From a checkpoint of a small transformer trained on Wikipedia.
Architecture: RMSNorm before and after each block, tied embeddings, capped logits.
Training: a variant of Adam for these matrices, 573M tokens, 4368 steps.
MLP neurons of a small language model. Each row is named by its layer, matrix (gate and up: input weights) and neuron, and shows model dimensions 272-463. Each number is 500 + 50 x the weight over its row's rms, rounded and kept within 0 to 999. Numbers have three digits each. A neuron's up and down rows have the sign that makes its largest values positive.
A block is one neuron, or neurons of one layer that tend to fire together. After each block is what it responds to, as a language model described it from the Wikipedia text at the highest values.

L4.gate251:588425487604441457591491401484456460425496461517513448459406521528578495545451443544540517412458538556495426482598527504458459480511511409420539526441504562521472490545449438426517503538456488610492484446524549303413422457518492539557456482481490559544425517488533438462513515535505553550547517533452413512572601534490501547472606451550448472500551454488517393537492457549560438547418551426526495449543550521453511548546410416408596513576408430507477471458521528584478415507479494425580502518464457522406490564432573541541498541499431496475555497518444549448578559512460482530
L4.up251:536344431481486547514465426532535486513551419580524448511440452491478558421508507543524474586573493605488471444505464484539557499522539595500522563517525441482596393523530482560479456453458513418580479503486552549432548459440387426506442401462480430497416505533531525492545554461531542445551480434551527504463510498379503495513518412492482499520500506502520565535636574523455509506423482576501558530544507492465555544415404533431490455515444490517507485424518584456499538459555464514535547504457495428447526485475524448520513484498546534546415440475470435399441429572504586460
L4.gate449:557443486557462504343485420471422397538491449416451439502418480570491495507534582479487516525511461477587464474519445477448514458556487541471495490572528428507503565503441412529392517504481560456453503467513529592473481570469537432494401564549500524481465556505508432486481453473454487508460508482368558522513547433478475578486369572509425514531510501581567542515461421508465612566521416537612515548507397487462596541629480461489476491474530565536520477568434452491451550499479473446479486515593466510536508493407593514503517559496496532481514443523410536515510457478493472515
L4.up449:415474441496526601460492502510420418507542496448552465551546485485404517467561539560603504477516439539444516522572467444394533496522534453510426553481565432483517489473485532478364618487518442542461525523530456448490472580438599481515496470452406385542463430565540542555515497396554516551537479478425477634473437462544538511403501576439512584480394447433569457457501485521515515476426457467527452542449490493427427532463523575509514438516464466611536473484511437433502501527571565514526438579445522522534534422441452397514507473527498517459427440492512419503538506569470535440
L4.gate807:597526488501478586567537469546521465516480537499442487573406542503549434517547461540513637412561552500472561448546475600578577501502475520470440424604567488481541476380581507550413546541438457567550481516559540436569462534503557531418523552565501510415527442544546453491491520484492422603484506555541497480439564457514501545469540542434433484422508426494492438526527452581489545565525470492632475608463540515533576509490536499547500483432465482427514432434495445541492558460449538572468504521444462613530508463512502514452491503495524444456368507558454396515535474562521469447
L4.up807:533529612536533553497588545491423543484501548470474520484514509569561499488530551553431485626560498587558522504558490533569529498528587528477517508507488438460514525528436524474487499465416568502508432590577446569489462476464573431532396482522541553471526535579533514431453551447502528538499413448564518448504560487528545564596492627423474607494579587605526519493484485442462519434404458515485520555494465474415518433502463555490498401478459536530466553493492461421529573398521533513522423473544478450655492586482474529511537564547428505565494455453513524457546420578490533516
L4.gate1136:586447411533517526455474495510452414476587473410478415427411513634508473513474471500509501495494474627512590474514608565583452460507509504557531508448534538477507523471549429559503504449430411456490483516502569517622464638553436538469453503565477494473424532467517517478489546496463422487494506615478502566392487401495554525439449510562397544460580497474493529465528470457431439381493556541586417573661473516538469457508464564534520515521531488555513514607446525511348474531501456486572510526440529500576541516494454450534459384566584478560421502615519390502446459528540556515
L4.up1136:562455489490493499503514523531495583518504508489492488592451565491437463474535546585442480489449558602459486513564579509481458487552506472596488509482490477397496579397485523499459447477492521520464515437554523474505543579514466457362518492569413610494485537429490459474534486451575486621624502484507490641476510478589491519521451424500552446538620465533489481496470500451438567516537479454522528445517481472471572353589394523624562523470446590556452665485433500475461544474491454460433386587547485489481598554510520538481504491504507532484406509523577462489518511610518520581
L4.gate1163:551537446532494506473444523455506429519566523561491402459448487537475530470514458540574487494460586446514598471610481582602501462491437543433570419562507388527556523488529545402399520457530508495513481491491537423571476522444499531505461447509504445571535474441504525458359473423535541605489505489481507585529532507504446442471568512564551400489546541477503457515588475489408564462574504495505482537471516595444478433508450424555534481463493470487435490523478545471478504487478483525499461463384478450474403490395480446510483459493505493485582523500521534447462551426590496490
L4.up1163:480518510612422560471462505470550575482519510590523493565515513534473552471516552491477502505484445590473455552514525563488430585470481413550510568383512525474486578459481519482465480513482496473500445510453434389421376459435531490434544542495494487500480508516449509567526478546498599552632563508472502468430480446474467496447322650493480462500515503440367515529446543562528430590480495488557507460490584533504463559505515464471554509551465427393482462478538546483495485454528541448518493433469508539454444510521485459532612554550525584486510535541467627516577464545462422501
L4.gate1225:489520523510449532466468477514483408439606452595570475476483468501532584502434454469479377457575409506517461593516473575454446514507590482603422414513582549481375467498470538439502527494408492456467487514487519485494550629458446541447522521496411535503460468524499524483471513534483491423500525559509480520439522402510474506580506498513401584474613387474500476444533409422475485460409483399453406590476553582557470409444457574571481516556510494590479454467559558618541508533550460547503452484547546558575551515505416486497489454541543514415417500499554559423486545442484519518
L4.up1225:491482493515449558546483569509468489504554515492544431585509512548531436467453483546434437428413529496521452527535519411521544543447516574487567488513460455576548482497469544473442404387533423456546548494422520410500407506473517507406516635561499465478507509494548526499537468474523490544504597524454517438437503496512554485500540498495536498404499491392465494480435557585497501401406503453467522452458519433481529557497461448581535520467573447437628571514475510560497564501510506470509465463450510544498435505496464552515511351553462419519549572534486412477491496530451537549
L4.gate1264:486475596434509577531549540515597445448497550503476491549551553468381572510466448553485561483556509465489535574571566537533487490559532514520321439508574489425460463427514621548423590476500531410489559581494448446522478458416581584485501554545431537416515385539538456602557550458435506570516465528555521452525533493502445468443504402455509609531525503454562461533529590460395541465421448475567507511463506420500459398542578455443442476481401548524444551500570476521443499518474494520500542518455564498533375570536483539443591502542490492553492452480472465466469520526440526506
L4.up1264:537544468557481538474512539561554465416528514560432597438500513476564474493576443508475484420532485503541447461459465495534429438465526422465522571444535414475442483464445493422529474441492565514537440580481526511418608432512467468444397444514482527484543519501527539511471424551552419588509446528446483547514605514510448472506464499561386519491476458526459433372556446546429516465454426414577479483469512453578516478517595536453535444535459376505520469528457508416485522532489508470526481437584479441469411414467476451490589493494444430539520536565441383427521466552498513492
L4.gate1422:533497550421459449549456558515460503497434546480478487517465479597481466478483500505443464521512507457414466514475457440597466484452501548486511501596515417464536486525527476555516537436488472477440525521483396494536453479438468509560490502484502474545466551492520592514532399474437506577497479448493466496449530520473392524526492408478484480542444493577463458526498509552525553451514501390521470521491391443440542464594463409495582485553508558534494525557547508464478518518501507552538448561620476497552454489468506575446538482497460500564476480561512499479517658592576466511
L4.up1422:520477599518507470547477526455582538454525545567539416530442500564489525621551540499496492515617582508653475474449493449475489426551546419461440494452455529565510497582558470412500518493465522546542544504457527541511540398462508490459442457500485489541491538442520581611487420522568482525542559469408468497495545496486524579356537438455472460462569534530385463439509435568481513461486498497481538531609476527440461561558490430496494515649551467495414528487459542515424463515570597495526554574430470508570498498491584438520595550472551479624499550524528491506479559537454489485
Temporal prepositions before events

L6.gate725:512485467446545389586548448456513450496528440406435490530537539484573436420537348576495563444430501519506479516539513438449622521546415549545536502569456509549514441453504529381558454453413586543457500539570596575596380557443424591471582571464502455454484441483466490411494450569469481473410526430601409517459463482582488522512544560455440549412543510536492587522588521470481546443442498502489526547548538497456553508543513437488476398522599534427465519556428477447470533430540483477537482457497542616523374438503435532495521460519416477494510549503457513427502588548565583555
L6.up725:558535523469433455498551449531522438481494510432523494550450488494471496574486455544499438432453422494500503494583442476555517443412528529500569452506455511435432567508554533528462447504469473552510463459549448504482514550456448514592563459516532512565499492478442548486452487564482505548438471569524519533559568589511449439438564479510502549491510545475458391524463541536547521467547462579518541508438484430471532481443549515517566573522483528489430379519560406473493597539506555492522522538427565402511384517401437495361478492531600475472484592568521492451526471488454499508
Preposition "at" and "At"

L4.gate97:501517575518475406547503486524563498509537397469524496510543493555549557356445511543508484518483398486446514505479473504546471540449521486606525432463536570380480509600470546406482496550506482487489483507496449584591478435498523538549557492498441473493512485617522584505466410483529476461437482502615543454448431485432550478549493599536452528442440476499496394444479486464510437464509464455549519391550471426509533482471428407457500439493509444513468495533446483451529567433595419488519583561555483438554475405558457494434542485470564590575571551565532506482461550496465522522
L4.up97:503436553432324457493513486530566481491581475477470406515454468494464491455487490531485548526451415509447519524547495516532540552501485435495565526425551467417530494475501461516470573497548520470593464464486453463591518435419554526524502465559572470521425507551516528446487435449518468479557430442555428477542568476488533583408435493479455481593430546484443463442599448481460521531418597466583477451589485439571521563503450515579572453513459487432537479559530465413476442605558489578500584552483507588475431450531390489460524545533496542494532494473475598559518524450571473450
L4.gate502:461464535617524517484429442488500576484424502499455520560442534435427568522547504514528544605550539481459480457559556482513462414487491448482519476492561527453400470520439493475456622507501453555479477546521385497481539393483424509473510495444455530509485502543562480567389570520500520426469386454489430513519477497485498559463528475449442465495499536462522434580446503477400547481514540533505456457633514451531436421479557584493468584525499479507492558408486482512396486535535517452471547526437467522463457448486528422537536443497502471583516513468505537512460511489509507416
L4.up502:569490505514524481471429484518480502501402440373521578529572472481382518469536465446524539578544497403417501539562594542472512485497502479580523576473497548388554499495468497456508516405538500528469501409438482470506542480366504465590535471512554438455443572482418452588446509434615484469521461490509512504550400568471477560544601509467393523478567508485511444529540520452447434460564520631498574525537506452552429468543515559521392583521602506536519481389481472432425508484601484537490514592540452457461463532467559591491501438430435538536553609499545513487562451523478468529
L4.gate573:461503474554517433485534514468548433522579516461496592499521534539512458482507455481474595507532547512573478441579466572438491548607553551557486443401543446492539453429542515483562509496406430539464472539465540413537466486463486410500516614536568498494467439488492476469487460460420532577530570570425537534530392511415545466498429472519553495477494553428492497584471486469464585448501530465501493465543571423513409443484491513487419443403554586568420494456458479450446464559422501500550507524386422489472513523487528563425517475442560469552534465614504344515401522496471518479
L4.up573:518432517570410521498435484475486422510538512566519522489585493390517490492559644593530580603462424415511498495506540428529485572467404518530491405498498430416455594487540497498465500508466514470521333517547477502457418563484446503474469472514594518561488586502420558468350449509478466433522617579583508431502389507463509520464475434500467584492487478469457507488486442599418529536436483541479532461438465575507544509501399483435495566511566561456517486487417513539507533468497420582512436470547508437457422489392481518440541552528510444487412456623464492545502457473499446599
L4.gate857:509450529555522511582561557491510513486472536446536424554452516536551527557528498533508439492537530583483404487398447502488537457576438617516532524435565493482451432483538432492528459559497568508535468476500494519526511555500487408395474637518591489580470476536437473494544507476424486506434502505499466445512553471438514515533429454511453556442484597452508484510505464429465510562495546510440440506421512489598474432521490482495546441523577561453470505563431423478549579514454579558498510534468532474582457499530496545522524458530484498528561504502490461578430567478449491503
L4.up857:480494457512476443552484434588434515479524542491534516518432556520433503433491475567479506405517421535457445464562484437494533508418517555520405496510513548488498480545550469460472489555520445329461615514479547511490486529469498494457527490574514523421469424435479507448464476488535517490501461519529498437531474454430481597459573471544451526472458506434445493479523550632458517538473566576483495583549465459477463549542432527452446478616495533591483538487562461539457543431561484494460495466529577451484456470456498515461345497429481497534518501498523633504502468451491465478
L4.gate951:442529469529399536508447460511579566450569495434515386546539571597462512537450530527516562528484508471451512445521502465473561557498501503512476475436503534519446454413453511516472512516502533534516551462493437542465563502468394453576430581574534494518478484456413565543391615471542484531514501424509418450510424519313468490498490457468377614461479580517513461564441550509450659493534484531518506539544533512515452570487451569500480518496518467470509501548441494510498374537518516498482548498509443411367579495567482444537484534506556562569512553519492478537433560526446566496
L4.up951:548553447545504515447525481470439543538512555483531555490571528520487488571520521569560444554451471421429555488509484497470605464403486558463586579542508458542481532498416524508565473503458460453529408500535527561543540516596476537471475504482556465450456463542612510435472526486537513505443495479549503557539512525457454512530537501552516537501457602454426521576488576385553437455551461532474492477519505468501548556448450485507513548580575526433515560512560470424492443446432504447456439473585526477512461562530581542479557476548523412518550570443473617324450542576422511473
L4.gate1252:550546532525392469572537521515453590442472436519497422462489514580521512579471366494540448420540558531479390479485543449570441537509456487555595489515591524505472451526425554516436474487537443532546498574509487526507461549468471510611482463429514612573443452446502505509525472511423425532423458542508422489521573514464525532564549493525558554599436478486507446572473439443492439500411488523544496479463472514569464517471522516407644524491569547547450495478480511436465495487485478473513516544531483524532461446429525555545560457535499469359460595369575511462510533486430496488
L4.up1252:487500447408507506499510463515512596455536486424546503485494579532452520498482552492469465510514446491494478473497522573462561476536498480530463559520478490433472393539572511530479435513528482583581470504551528508534509485441501491557388533519483488447576472557482514527530510537565490477511529514504509419542573522470526567580409454492470544477456499429445494555477507502519534464541521591510614467512556418476458453485488517510454539430418498402424485503516469568530494544511606436443480524488463515468408523447558519541505493493544459497591571485500529522418535517505554511
L4.gate1365:444490517514479526566430546506468440527513483531506501500491527489594587416439424562446459590411481566469450495612559512435446426487511487523553508573477499485420449428536539517478445545445439450523531512457441465489475498521528502549486493545423504549488482486431470548416584465483590446562448493450473477444429492494483551629489430554504515513559464512492569537567451463458499453420486502473488456547606587528477467499496570585587497609483482500387512578447488525509547484515458533472493511476497441447587543535476491530505477548577463495519562545508517546410453497510542560
L4.up1365:496556505482361598451429483453443505543457455463544416590483461502484558563438515566532465576508516455403503564481462492505462436464461593493535472545517495476585582475509468471506479473554552585534536581519487530445414457471355514544513568438516461583582436563509538483448559509506515522456509543492459546456569459470529528599482580552499528448498397494477487582482565457601499487512505571476515486463478464510551499524455557447483528508496465528541441490503472475547521501530425523556489521428552518599454461521465605564577474387527515454448509517593560486491515454508567658
L4.gate1439:458469501460525480551544492528610538560522506615416573464440595459481491549518502580558526583439663435525517481537513484449478534480419499511435504464486441436411468547493530427544535509520468426503520553502431576545460588552493461491454465555579535537463527437477451578425482542556494515493547456577533477549431513437486467544505485557479520480532595435477543538530509449362514489563504557536538454466439520539499493529528481594517498542502539580507561491456409414531520432526401476519554501376490576488483501500560387594507539532470457524522568599504482496412448429570494524
L4.up1439:478462556522592435455437463485501481536542471526468517480529490459605511495524559534534549487517534522499498505577427406481507404456413487571426455428536414480546486495481516457494506513543485488515363490540489492529421510513526543487431491506578468554433479482516453537445441547556461516463551442561525514497454460360447507611500528529532583526589567460536405498460444490406510466492472550553444571472557396460531429552421429456479427550454491532583404535588443481478502515484462517483483584470457487505486532398404480521523499544549475494406426519434483380457533508476584518
Compass-direction place modifiers

L6.gate157:468423456494465550581480622424400443482516447587478422540558428508532440664523566517420402409509490567456515480491409509497508458521508457525471464609585449581493528468587612423532448420545503493554563525489536541493491485488433493441478536621531514496486483535590503503433463559514565400542501529402556486504441511507569519476498430493455567506531456462431528572505468540458549472490414450477501518558463538490441448408454577491588434471517520469445435571606495577554542575417629502446498395481552408565541426513577409537547510432467455453553532512384503500555516479474574401
L6.up157:444600440569500521493545503486435547608492549485501530479540573480598454526441493581455507524516486421510453516547515526485490581493427584506573539509601502534440561512547450425477509404539517566566521471499491467387494466472507464552456532465592543510412506434517450422397476565425501480408477462523589575456478482445524487514539436477529489481477516612483480544488478504442544515491512476424501475498421530458461472503514561506422499478464534456483441561607353535480455461431521403510510565543497447536546525593449514522556483484518479472540504456515569571566496538429504482
Modifier opening a name